Part of a small language model's weights.
Size: 8 layers, 4 heads of 64 (2 for keys and values), MLP 832 SwiGLU, vocabulary 16384.
Architecture: RMSNorm before each block, rotary positions, no biases in attention or MLP, untied embeddings.
Training: a variant of Muon for these matrices, 565M tokens, 4600 steps.
MLP neurons of a small language model. Each row is named by its layer, matrix (gate and up: input weights) and neuron, and shows model dimensions 112-239. Each number is 128 + 24 x the weight over its row's rms, rounded and kept within 0 to 255. Numbers have three digits each. A neuron's up and down rows have the sign that makes its largest values positive.
Before each neuron's rows, "fires on" lists the tokens most often at its 100 highest values on Wikipedia text that the model never trained on.

fires on: "9", "0", "4", " ", "7", "1"
L5.gate779:123150100090114119118140140134134129112156136120129101149086146071129136139141135109136116133118139172172119138108154113135158120128119134135074099145147156115147108139125129095169124113134116135107122108141098134152145151146106148164136150098181141139130162107133108128134116138165133126121111100132156144174102101117110122141132098155109140123115124116135131135166184129147101117132
L5.up779:120102129113108104100101141149138107106170148094126150133114114115151111075128121132125122110132125142105087124130123127140100088150137126138157115125163158148129126170116136122108158134119169110111077114146091127086063133144114154111142150136108127136135157132068121150159139138170177111131098099118158151164090123133105118114151113144091139133110133145133113112152153129159098098134

fires on: "2", "1", " ", "6", "9", ":"
L5.gate295:151137118111081113116111096092078118108153150119118081130108147076125093130137159066154134100110125106108144147137132075097106133110090158146136124129107152133153140108126128123127127116183131155155122143104132121144112152078123149125110120142157123136142085154127153167147134137117122118126110094133109111135190135089147140113128144158136143116157121097129124119147115138102088151129
L5.up295:134098142133083116080162106129100144108097120096111103104170144116125108100140147092094134139122149118150169118128109146155110144115111124108116114122121160090112164122112129138139146152165133137131112128127107121104117107131121115160093102167095124103135145128139143119119141162123114161130131096105137124124102125156119114124175142132134117109158116177090135137078123115126089123109

fires on: ".", " |", " ("
L5.gate340:140120118112141112136145144112152103088155101142109135165113095123133168142127151152097116124090126134137115065139122125144185097103135124103128140107138117131174095137158127116122109133162118169160150098102146125091126113100130117123143130150161108102138105125118127139085119132133111119169141130106131147113124100078102094123126204108132105127097146116135139093166133154145079101089
L5.up340:109152141121131156167128168128120123134106128134147132109103149119136159128133123148114147122148141111094131143089127087106159090121103094149118069105111125076167121100104102143102159116137152132097151141091095125135130132144155136150177104146110132141168110125141135116109138148155134144126187128084083157088147096108096144118129118123134097146098140109126128149119113114151108104117

fires on: " and", "1", "2", " She"
L5.gate21:142125127128127070119150164180116123143145133126140124164116144115129145153114107135105155130124154105132117107139165142115085115103123147145091136117130072152132144095112136180140142202165183131138148171151131107128120170122110118130126116167137112153151103148158159111152129149123152165148098117124094141114132145111148080121127145186155135149102107117129156116122071119107167132126
L5.up21:157113120141183129093118133124148108133122133126106141161125190120172125115096112168158144132144126173150144152102170132149113172130120093126130122125135118179121127107139079162159139157143115141114119153116090124098159136109127143118118108149132099113129162131137126111130138126161104148084108160102114152128116101143097144107171099125149111089120128110121139123121086088085145117182

fires on: " of", " his", " in", " the", " their", " '"
L5.gate212:099171156143049124127117150136149144169138101125149112168100118103128118121111113121123154117126106113106171117143103131159120159188150147156105122137080120105133120158098096102148146157153135163121107112138133137086100128111110097137151125096133130127145110066116131116132133114125097103145140132119113144076130164119129153078093113148100112123141116135135126096104070115118174156092
L5.up212:078145114159154120157163118103161140121109166148080122132120149131124105112097140137121083122113125121146133122117098131102138145137173138135100141181133113112170139107148155118124086137150108127130118170135130142138113158154167120131102134140161151132161131143111119101122139133144116125152115147155113096158135120127140095096153115112142089145113136162125123118146075125129129104103

fires on: " and", ",", " in", " produced"
L5.gate104:107110138160118158128132124123110103121137155119107100105114109106177158142151110132128115120112107170178145122114116114151137082114121082158149157119133170145174133120139157148164156106138127153137167154126128155112129123136122148117095116120087164148145118150122132104126099151102124117109143154118108081076136107125122121101138123097123064127141147119123116086108116103132153141139
L5.up104:130146208112079125142164142123137139080127146146126130087163145120152158137134138107132139130119073115123147121122146124158172148148129107162146103105131139145137089091131136133119137083145084131160143128074145120145158158123130132108132134121166116186123114134142143140154141151107127099128134116135132163084116145151123136108133131137144158163092141148121075133144089127172102131105

fires on: "1", " rec", " st", " inter", "9"
L5.gate434:156081119128103085168137138161114111123171096129127146136136137080118091139145148097169124154115110098117123125118095135126083122117136114095116143068105131139132117108090095146121109153133160097124122133070131088143137102102147174128149120109116137096138081140145153169127133138084088122103089142126160104131113140103156109105142149115155098119136128089136135120138139148124161141141
L5.up434:129133133128169117163154150136140121124122094125142158143132100122167082142122168131108120129135172136125131144123115115123078084122155177126073167145131114176103130107096135141133154135132151113133138108137125141104067139102118092104138119109199126131145128141155147116089139113161112131120151160088134155075130109123144087110153143123135149104168124069151140133099149137130159117162

fires on: " a", " ", " to", " |", " from"
L5.gate759:134092189151123084114116120141095132118155101093184145164132114145135138156103130138133110147127100115153156140148197131100132155103133148137116112102130176120155128153136124174144130096114112149104103135138095129104082117169129094120133124115097140114116065168120121117085125154161081107133084096099128145138159115182151144110134133139092163084118105069112136111143127140159117137109
L5.up759:088109117115102139163147152121163155134118168120104074123136165170107129114161135103171112142118164146133089122129127075134140161133146140072134121156132129189175172149112130095138141126111144119093151175155109114110117139082130080142115156096109161142134126144119109155160170114126126104124176154124141128162107116131139137157127140136152091129166091109201104129148110170138134114161

fires on: " was", " (", " is", ":", " of"
L5.gate745:139143114124167121146136132106124125104119165144102121146138134135095103177139150134112138124134129104131171122102136118119145081125153119086110166106094102146116130153141172120108149096081105139163106143092121142142106201093124095141143146151114116113132134104127123151083153104146102123107119102163097127187140130167132132100123118157111138156137104081160135125103090156145121149125
L5.up745:139120156103159145110175070135117109157079110126140108135088129132140139162135099145113145095116177150147141137107138108105171125123104101127151085136099084133108125109168154124116175112139122127137114104116137129092097127110106144135124126154142110124127082102122142160089109135147103113150178112115147107131175120150125113157084172111136062125179105131117162129110108137136132165171

fires on: ",", ")", " (", " ", " also", ";"
L5.gate175:116141129130111155116096103132097131126100197114138128173140135148097131112141118109105124176099145146117120115148164146138137159159142141083110129131094075117069108139095125165112143083093122116135140185119124118167126091158128174117158102118147159108163157176117119132105154163119142185114103164117112123133118108124136150150133159145131175135164109146135103119167131149108142171117
L5.up175:110118146138127130123106156157131160118156163106150117104142129108137129151108131113116142098162118117140120095145118124110172136094130116100127111090136147107111118117154101149149127144171147146110139120122132127129149132083105087156108146151114117078085112148114096144120095115121110127146117103144102116153120134119154062158147113132122124159137120082139167132159135052113123069160

fires on: " and", ",", " most"
L5.gate468:110158140139094140132150121136122120128153113111131124113123122153167147131118119068156108121154131127166138103164130107091148095133128118158094114150137120149129153149123125140097112115130157099156088141141139085113132130075164152123090112129173118097095096157127114130168139079129092130129102191147151142148127118088116113154093128179155117156104095109116125124161135136090141100136
L5.up468:070101158117067176134128118144139105127121141104166125099136168156144151131104110129160131138166128111148148118123133146117155100173129125129114133125102162123111141134145142128142141123119175116114113130165108095085141101134109109128128084093113127137149131130116131139140151101119105133167139172098130134111116179156131124147138132146184108145163058122154104118082147163118130120126

fires on: " (", "I", "C"
L5.gate286:099118139139102120099115136130116155112147099147127075126129130122147179079137139149108115140111103200150135124150127083129137108174170098134122140102111128149091138103130131137145086141119137095128131103145154128159123099168114136118194173128123123085125116112133136153088092121152123162124085086149128161146100120138087124150173136132135154134173134136149133109175154130152136133106
L5.up286:173131098154106151164195206119132103117104137120094154170096172120120141106141130141156111105091131136104140118135158116117154109134121153122148133078087122107155125145137135088150140163101126093131134059107124134138163136166094108108115116145113121119134111133137129142136127125151141116141117099103119109114155130104106143140137126162138152143147089145138139130111116117119152108128

fires on: " ", " /", "8", "2", "9", ":"
L5.gate320:124116156106128097134128151114144117123134099107142113139128157123122155144144139141168115124141149138141137117143089158129123081137095136161111174128114176116180139161151148181198121148187107094139149116129130087149135132153147133158127126134113157142162111132128079148154136121101127121113152097129133148117140081103170122138139126107091120119114145123171112152157159103153130128148
L5.up320:142089127125135147089114171149129130128126148165103145103161098147112140110122117105131147097165165114108143104124108149166187133176084148164132127105117129148113125152146147111140102165126073104130092133103117123148119143129126127132105154155084128152070148088114169121127118099065111145199123109107106147121122107149133099120125140107172141125144109146094108114123120121125122089086

fires on: ",", " as", " to", ".", " during", " while"
L5.gate463:093100163148112168145111140182131123128117156099180127112137126096194113113085108173119100126113157119121146158112117094099156145124132169157090135140130124156131107143145150110163163135146156135139112158131157139127147150122109115128134098098135108156175140108112078130134100134080103110148118144134176123154103144106113125162100098120130120098131095120123112124142146162152097116124
L5.up463:187160125108143061109132162102098174120136133144128112099134103104124083177123164131078130135083141107153127106121120109156147154072126140138122133158125104108104126125134092099145144132124140147105158148077134127131089132135154106097119136148098122091100091106126128120123082142118149150143090100126141164147106106117107118130144112129078121130155133104142164132147099142151103154149

fires on: ",", " and", " He", " he", " then", " his"
L5.gate561:127150137156135127123115138157132102095059147127120155122146104053143144136128115108163165113143119118126148112131131127150119102140075109150048160133134125101143109119095096108110144129109143116142157107139097135115133137135152098138119108120134122099080106109101125120147114095137119067155065135129117133188105115111106140146138123142112154132147111113091124114152096148102078097083
L5.up561:162109173117136141134113119158095119100133121108113131106137157118140108136098122097123113126143139095113144106115136124133132111154124123145100143084156137126091125131124180152113075161150136099163107073130089119098146123112147107107118076128151144075143151080105157132126103104120115106141092120104124132110126110098120088111133122140134102127122087135154118154115109122117120139059

fires on: ",", " the", " was", " a", " and"
L5.gate214:133155103131110105124158173107138122119102095104182137079127103155084121076151099108125110139122106124070117117142137128115152148139125107136118083116135126111149104121111149146137140147125104151076085108119074117132134157117101126106120130181172178113084149122055120127104139105144130147086146112124142158101130111135150151112132121139124142105153105113114143155142095104158122118143
L5.up214:101154158126072088166136142150127163110134115086102092138158141126195155079104090125131100109107158132152127127108143119147121092165081158163114099111143119151127083114102149170145089142082133138110148124141132114150098141108145139132107090137111098125180130135121182152128129143142142167122117118149129181152112105162108120137136090090131135108139159164119118126137108127084137116145

fires on: " and", "I", " he", " is", " I"
L5.gate223:042136088133124146160166132108130132113152113117133085143113085100146122110089182137154156130120179130170175152136112119098093112125161116137138114126118134110154116054160082144088143119152143103144121133110123121146120119135149161095117115092146145131074147112081165106119107095133107063098133155147099134115114110131119140141141152116169144109101154128160098116126068106119145155129
L5.up223:103075124147085149122116178134112124112118131147116105125115125105147122126108127095088158156105093138115128098109135110091153156130142161107152105086121118140139104142127095139097151120156126121116156094125168130153141152131167150152091148121180082136157093066072121100097124108093144081111107117143124107087092081138087115140134092172156164146106147176154116157080080147124120126118

fires on: " =", "\n", "==="
L5.gate152:124163139119143152163130111126112132129122072095144147160135133121116153138155133128175132111107158091112128188151157142113137120083168126130166178124119171126109128162140145136162150175165096161129172128111163068108054092126120158156137108156141107131109095112100129113107136142165131134122155140126136132125144127139124136140126182169119129156152147086106109174106192137145146141162
L5.up152:108148149143159111099108122147083148105140125076143106168135145106130137142146128145127132129144105092141146150171123079098136143112139135152165208116147116134120143178141168121132161147145074113124154109128133070125148142113121157154124118111125109130127120148110102165101149146175119146192134142108111141115105113139137118100147124124100149115146127090130087143136195144127151147140

fires on: " was", " is", " also", "’", " became", " as"
L5.gate599:139148107095188127114150104132091095125139133145143143132175148137122144126161094136112162147132180128155156128127103086106152089128151102127129073068137116122112095126149136140130149100145122143171112110154145123165155147104143117105115115114150170162124109147143125108141114134169115145127102148150097121102145084111136124129115115132153138174134127146141087100135164142158118112155
L5.up599:084122136111125106106172133142164115104139146120134123120117155147144132135131127128108136117105147128160146158116102128118157139117143166158118110160146122150148114153182094175103129131114152119109114137144129132152148115116131144162152158128128122123125115190117154103119132136126090123130145149178166118150154119130110125162131149134138133118134143107139097160138116119162114141142

fires on: " |", ";", ":", "=", "b", "9"
L5.gate798:150130125141079125188135117124111141144119157163164121140115163143170085100147160102081128110077162129134124151160176127143124148135141143125145128138157144148104073129150129168161129130144124163117092139132148155120140119123106126153193148125144073115169139081155129123141132149113151165107108098107127080094148120114138137101120104121130097114137115126154087138099120174109142159098
L5.up798:146119105099090076161118095173135127162098091147121111073149086113141093149146127127178113141097101168121181140135128130139085115104132111139160140103103114152126116117123148146095117154111125163158127139108118119098176141142174157170138163140107109104108159095115109151145107114137072153147124166145166129147115083175117113087154125105134123150101140088111113145109151116120096123115

fires on: " f", " F", "f", "F"
L5.gate97:134098117126142119129102095065131122104185056126135092129137136139139158134114161096109084101104154113168147160132110149132110136099158137117132112115109140120136124146155093130105170110170123069141125158138150116157143105181146137093143110125135109139099117102144156136105126128162154130171121144075150131110118133117170135134125124089134151125105122128177144140123138093150156171135
L5.up97:107113153117134126125154145133158113094152132100156146113118106100123109124144120117132120105126121131146131109158082131085118109095146104164143108102088117101157122088095169084112115118091141167111115125105123101111142121123169122144101139097124127128136154104163152101160098102134120151103111120116140128100136144158167098118129113148122115185158143148151095133121144162125086143131

fires on: " |"
L5.gate401:124165127112173121184129137128111148152118124121139115156142098154146151150159127109150113106129089143114132161140091138139152081111145154156150163112088100141202092116146155134097152093110114121165069154089131131164118179122153148161104139148122115098104173081106104150128132136139095102114145097139137135107103130136140168122138135124108113084141106141132131160114104098118125080109
L5.up401:139148100153140103134150184131161152143141138151152126173113109146111144120147136119158104091170137126085076113121145085107167112131102128140098165140081142142142122100105150128131147117076140101154137171123145125153114122113119122151131167181115108112088110086122103123145140109110115112131106098087121122119162135155134118120177100114106138126139093149135148153134106118128132099114

fires on: " was", " its", " their", " It"
L5.gate656:120149111128144133116123118121102097148122147125126132157155076193101099094131110136108093091097112120073125100138082137111139105117133143114145107096157096163115122131109132161172147110114116127121156113127196149167140103161110116160159130127120145144157149090160121173125130137157130143111131131127096115147135083117152105113144103137172097135161153188107119103133170143124118166149
L5.up656:149152122161144110126147165115117132089129146119142106122112143123114099134136200139141139114115129133135116169160108096116134100114111102123147113172127131124168098160156167139123124109175119145153115132120088114107136117140145153181170093150144090146134078106139164145101157113138127151118118112115109142133118147114153116114165135118138110153106144093158109141109172072109142125163

fires on: " to", " ", ":", " from"
L5.gate604:127130138150154156148171166118090159130107194084111138150117099132158098152162153131105109120126135115138175165135146116139118142157166162111112118110132136152144175110124140136152156140100176151160165150161154134117142101145113129140101117139093132129108098122122129161107148141165111118131131116142134119143152113101132146120114094158150127163121120126128106107110115155132130111127
L5.up604:150153118128109131076129112122106078093172119151092116140119100143149118118146109160095128136109110103175167116147126147101115094094132150122155087096137153160124143107179132148127175155125138111118126119143140156118143112115108145119144112104115132145161164115121135116094113147173149153098158138160093153117146134110167111095155125134126079121103082149108125089162078127078143135118

fires on: "\n", " |", "8", "9", "1", "."
L5.gate211:152118114102109119111152140123162102142150118135134149135140146094097133142137102102135118121122101122130133060108104124152121125084105087127181158106106136154122141103142125117162127171144136152145160103091157102132136159136142146126147141112122139111126139105144101146167140139106119133167095128166106134108096104109163163115135092131101125130149068136121149175153145134155153155156
L5.up211:130113137111137090174113135128162128163103119127115131116148111150115097138096178148128151146136114151141122152128153124140091102101100108174123156155127151097100206153179120085159157123076153140149102090148144142104113131126137169118133127112121159149135150125150097138128192152143109095107139125118134094146103183120132085156149135100109128101121098140145092133144152074151135101144

fires on: " ", " (", ",", " its"
L5.gate382:135150122174113133154145149153115170136124150130105129148108132116143121084143172132148142131138158159122113116103108122061125105139129112093139119154099116122106129143129168133162136132103167125165152135128108155153141171113117119133141103134083141103148148157118144129102158148155115115102139188144102108137109179122107172115091137191126089194143139105149133139101156159102124132127
L5.up382:127136142136114129100157130116117150142127153120116149136148139107142136123092147091136120102170128117077157131121146105135164115131138129084153119126124088111197102109156117143140164116155146106116142131077137158094118116142127133119119117150126116146170113147128105131107113100091135136124118110138098096092140152093155128110171144143129108091115174119142118141114121137117157189144

fires on: " ", "–", "-", "The"
L5.gate616:146072110106151128103131126156162155130139148111132144166133098130180125113177143100092131159174122126117151130108123097131141114135155103120126128167129137155189109172108113123114061127115131143142124152107152130093098072117186120151175190131134136155101134135119163075118135153098141115116154114149100124134128126122098114112132125126116112130084157109160119115148168171112127154142
L5.up616:143095166109122146139127165112157089105138119125132109179093079149160127129109163132139124147134080117174133150108057111168129115178107131128151124104133111138125123111124135137158108127154115162121138123131102090129106121135113139158133121084118141085136141124140086140112116130103087110081136160132129098120150178108128138147122143156117106114097142106122082112158167160121105122157

fires on: " ", "\n", " at", ":", " the"
L5.gate409:133121143114127099145163160126111156127141128094148113102120087117117079112119089110145174135130146176127127117131158133097117142142164147107134130131108127161156164095093099171147119103127133109164110152131128183111099127118131096162126100167116080130109127139141097123106137137130147124119108108154124141090135129107098159119154151157144138164139137149139129062174110186139110138108
L5.up409:151099165133136141134127116163070138110122127137169141162117085137128116131136151162130170145104094152147106159134118151103113120081151139139145085071153098150128127152157154138124152101114077175143087161122118136113109171099155109139147130121145112124117177087149156134149095128112139130108142135152104141131126107138138144121129149162119089140100089158142122153134120135123134153099

fires on: " and", ",", "3", " including", " ", "7"
L5.gate114:124150132092118129157131151125086105141151121133094152076130128084114098098108159164112156141137139071124163115124124132109126081111098115115134073172157110133146118125136147146129124145106109116109137131090126143136146120156132136134081127100127139121139135142135072119141147104134113088143129137113128118147098119094121123123114088126119138144147115115091159107153101150103111161089
L5.up114:141072133143105121117124152098132106161126162133118126106178116154120139144132156129093104145081118146141143115104108098164130103141124123095128080139154091134134120140110128125091117129121090147151120149116138151145135143150127125100132121104135142134178132147089125167140115131087091142155146162131098147172148154128119147160129145105131147098144157150115144140081084129135082148122

fires on: " ", "9", "ak", "u"
L5.gate735:120110143121148143127084105168149137094146114122071099127139135133128130150136095198144143121112094137138095102140146126093110139117126155176139146112098091130100108089139173074108150100154145106148137143125160129127086115144135189088137108140096093091105122092132128102148138071084114165116161173127140169134141101105160166122111084136112090127158079136131142125109158105151148119122
L5.up735:136108121097114145145117137155164093152127114124111140172151152128121164162115121147116123127160103126143135134136138124143133128111127106193114148108151138158157156078141120096115161149129113112110099182139130135137130091115130125099101123138127124104129071106159086121085078150139145117118147103145134113125169082128148130159110105165145131109131157139120124153102118159145133143124

fires on: ",", " is", " was", "),"
L5.gate828:162097126125095128151117120140135130116148081134130150105134181154088083091135095137107168156133146160099147122163141141145141111122081102097113138104145187106097090090110106133121140125110102135161132132094138125148133128149108119113137119095170128138178127144149143111142117140119102121149121133145164160111135189176075139115111112137144101135145124144151107137160130124124138149101
L5.up828:155105135153113145167146157147125152073128124127129137170110131157079170184128166112151130137113132127118066130163126153123121141135129103146156159100145114126150139115103113125117114121098129111138147155092134112105153147118166129134143096188125111164153127106127099141135126128117132187166115125137126135081086174120114144153140129158131125158169165134149105105117139202187119086135

fires on: " it", " who", " he", " she"
L5.gate451:120129132107151136142129124103143162132106096137129130120095112095147117128094129132148146129147136102101144141111154094096117057116122145155149128161112107168126132129166137150097147102145142128158104106109113074097143119098140135113139126152105136133096082121110131107181111139121124182134109121119149185142153117130142130080117152160161134144116099139143120121156150140090117175080
L5.up451:130108154120156126175171108126136106129154164152100146165155099146116100135108179122092134144114103160103103125128097140119143103139124125165121150115102111149144132143163106112120106141096124167139144142144103130158140101092114141109095145084128136126128130146130152097067106084131110144108103099096086090121122112116126103103122147149126133119075112151145098075131111154146114118148

fires on: " which", " that", " it"
L5.gate567:144161105139156144166155118109141106108156120111130108128110129133133089080136065095151096112139170117126134140164117098093106141140084111186143130127151159077152102127147162145159108149116149173143118134117167092110100106132175156128121088069092131114082107088147130103104110119079133136120096130098129119120087144126129111117141094171140133127100124128142145094120113126129110126125
L5.up567:116137148148173098143100102155135144138121224135158118136131133098133137099149164062090122099097108113165114120130102117135157123136137135139151130139119097129175100150127140081078137120134163157109097134166140132121089067091129105137112116129130136130137126111128129101086108156125171141122104153101085115053134128119148126135110059100153115125144130117119079115112091113141089139174

fires on: " a", " and", ",", " an", " to"
L5.gate826:134084086107141107140118141141109115139141170099114072143098153117150123157105169132095138112133162154180114135136114107144192122132106119135104100140108109153117149116132116150084148098159125128147169108120093118167105171122120125118131127111162106105113150156122101095137130139116108135118128113110077122123157111158103117128100137154156167124099122093167094137125090139113132122120
L5.up826:176146121141088133121155117121078131117117097129149134115145144138103119112125103130136098140082112100106114130147132152168124102137149156134126097137114142130149121133136126111135122145124148091121112121102139069110130093153078171135124167160146138084126123168133148136156144145133129153139114153081132200100065115118123089140093125078108111139114104131143143172107132170158113151166

fires on: "F", "f", "ed", "if", " Ad"
L5.gate25:129138120127129103089150124150138103128122103112155121145072156138149171133105150111169094187155151126139124095103169117143141130117136141081127091121134147113112165099149145170143139127175109082127129128124158117154111142115095149113133101133145096119162116124144111160134138156140098114152143104101135116130108130113088072137125125138150100174092150133138086095140097110119162122121
L5.up25:112091129117169108075126111099126156110116131133130119130124119152116143126147165130137118133125122115134147120140149127079127116133133104100117111118128107097095118125116114166149131111110173102154110150094160120112129127122146096144154120127099153104112117081134168129140139147156133124125172083131140099112125125093170120173144145151112136154151136113169097113153132072137119145142

fires on: " the", " their", " his", "s", " new", " game"
L5.gate524:137141115168118128114153105047075098126102121156118108143135141104166115109155097112102157119088118118105115142117120150110140175173145157159131142103118142138182145159134139121113136117141124130150108119124161085142167160104108130135111094073111159119129093138140155119109088143127114083100136146129134131131139165109112169124114099119127133113136103116169154096121178124119140175132
L5.up524:124150136088165088123134103122157110127139132155122141158126142175113139138164144134154160130095138125153152134134086109083105118115112103095141178180130119139196114109105163138169101157087116119130125140119106127127140135129090137086119121099120123122124114179118122135123162125124153159149127098084116107091102135108164128128171093136107142095124099103156146126118137096150118130151

fires on: " in", " to", " ", " on", " by"
L5.gate687:124145133124136156109099155135101117154114094142132135166160141148131120117148114106107064149125160107131128144155134130170114083127163126120101124131119146141132142146162116139124157158128106139130168140129137141116161086149110128104133084124130122104117126119080096153135146102110125111111136111127144108124096182100143180107121190124111136094113104146161094102131139153135110127089
L5.up687:124160113106078121111125091105123128185132097141194155149157165153102127122112116156141114120152154115108081187138086119136153082118135132129055084122111153127126135137156123126120150130089140126138131156166129139153121093128101098161150117114139137122157103141124161133108095149131111161131154118147112135099139097154110114157097124139122125123137105141143123144125141177164152145150

fires on: " ", " |", " (", " .", "4", "1"
L5.gate14:123120088140145072157104140126109109159103092113140138095145130135105063090105123115128132134105133118100121112096091108129133135139104119158128061144128137162110165139147160134145122115165160136142108131144169109165108129095122126101105118150128139136125100146102158116127106136127157095121112127111154160153185099113130133098149118127126101146115104165117129080130088158168096193140
L5.up14:111176125119109130124145129121123100095153127161133114099145097099155126148138130100115146142140116131139130158169159103112133095109146155112143130202131150098135098121099104148149140131116141088114185122154094108125086140144144129195146122112139139138085153143148113088090143141151173119134175129142131125137111175177126135149102131168149123133129148077112144144120126090116147128121

fires on: " |"
L5.gate231:111209096121125158131117137131133143101097118122159171108129125114108203089121148129132149108141152095103105107137105099157158118114146147159131145135149135108119164133113153180148152151145155095138120109144144149148123146154173118137107146125132164105132123134103117100137137133153121100134134084135125139149164125144114120168092114154136080134080128133158154131108126131186174152114
L5.up231:104102164151154155176099125136175155103141086149095108140080096106099095155125132102159117146143113161096134121111142126149152082152114127097163158132131147111164119125161115127129155154129145104149155133106127120103117115162135082128138154113118164090138163109129127104162129125100122112107166157099140121124154137130156125178155161162092119079147129197110168116118135100119138145146

fires on: "\n"
L5.gate105:113132128150102158137156161122128108121155124126150111110119139105188118152122121155121151149114126168082124130137117121137110150134129149132142145138106132182106201142162119162136146132158171117171124099129167114097172154123108160178102142124153117083115124137149137135140083145145133093111111115145148136124115137138128103117097126120092124135075159113097152165128134139103051150111
L5.up105:138114152111143136138098168178125103121119093083153141116124151105102104157142134106111091124126106128148134116137101164088125096135147115097128150131132094110140136067140144119120125112154119135159112122088170075140138113106111125131136157101154073173119136169144139122097124128156171134157180164106157154154129149173121119119115123148138107150130141126180118141137139143157121118091

fires on: ",", " time", " because", " years", " that"
L5.gate484:122159143147141133073121119153176111147149156085109117133174143130150086114148122122125094110114126168164169119105130143112130171132139117177124144150118107099101158144116131097150134069130115125126129144124136164130134126146136115105079124135096119114062111125125142115118161143140121164124119160146088125149135106129137157124090119160103134071174135109114163104128136128095120075091
L5.up484:123123128129103157113116126152145096117125113171090170135165124129092087072128124133153127119112123172130124133113081104137156083113148160100131148127110188120143129159148123137167103164134136167154132088140127157111156138080135139116104110104153119154096125138110155074148102121116111109140129099126166139086172170169138114118119112122114130109128164140094150087156136097074124116129

fires on: ",", " tr", " by", " to", " where"
L5.gate422:149140114092121149116134111112140084121135143098157096105127116133138143097142132143096092123169119164096100172149111131148124145154129104145142133136092145132080149099123065099173109107121152154121159153131176109132145128097092100123105127150109065151111118145110165125140125129135119157110106135155158137112171118141098109142055120161096153123127135145159139129126126113158140122121
L5.up422:136095167105115117117153157117102148096141125090123170129130091139135122077142111150134144126167116149075116102139132149158160111097165177128187105117114138099096094109178130116122153130126173148098108177151135101133134130095113090145170108105116141154134136118143116159145112128123116159172106117116091133133099141134131103151099090116109122153123132171132139103118155111145142103142

fires on: ",", ")", "),"
L5.gate281:126114128151099084167123090152099158151144100126114116080095137127089149121095114106127076127140109128099141130129150087176155098153134141125115136144099149143112124124081161168161144094127104150164167134134136132095105115112111127116147136159137118124170099093123134106118143184132068119129165113162145137174129106107130147101120163161111145161129181141128156143134163141115133108132
L5.up281:125110104139114107097148158154138159146139156120127141121136165147078116117120174113123102108098127118137123099146150099168164152170138138100133155115141152100125139134109134117119133110126079142188126142091074136117152117140143175102132129145169133150133108143127123141114177165122087102123136097106123136115146102134157130096103094142130144162148153155146097125119133142122128108149

fires on: " ", "1", ",", " (", "6", ":"
L5.gate607:116134124144149153111162125135097140134145134093113140119126098110164136147138157106097081109154089081097129145094122170130132169155110131081131088112112144110141131145093137129102115108136112147146136083122088152108115079106125122140155113101132114094174103115136136139168145152093146128118131112133137128156143144126137149093121150127097154104123130156124106164106075109127130144143
L5.up607:149151120112149161130086164167102141115136168095107120091109138100123122123122157122134145149093153139191124087133127142141154144174161102179133103134091135148146158116135101141120133136130156144107135134136131141085124102106144125073108120135118089085111146146107105113121108124169105123097131100079122109108108130132145068075165118124103126142105117099178165150141152097145120142124

fires on: " which", " that", " and", " of", " was", ","
L5.gate729:141151120107094122113127120117127156117117176125123149105108102156119111100137138066131117097113108146164120134134148117111119140103124141115121104127134144128125122096140089134134113157148125112142165105086171153140168153108097160151134132100112118111121154171128097176110114141124107120095138114137144144120084103149133164132097143123082130102105152111134113158108151179110109112092
L5.up729:101162105092127168107102103147117109142109151108132100134127153104193126127151145097109118139161124118123168117157119157093076149126147147151132110141154131151150126143129119123140097102103134141130138090112134121196166146109151151086115146155096137118156132169124122108170121119121174113106122132135104142146116125123106149084126129105111156117127091146110136111114124082142161117126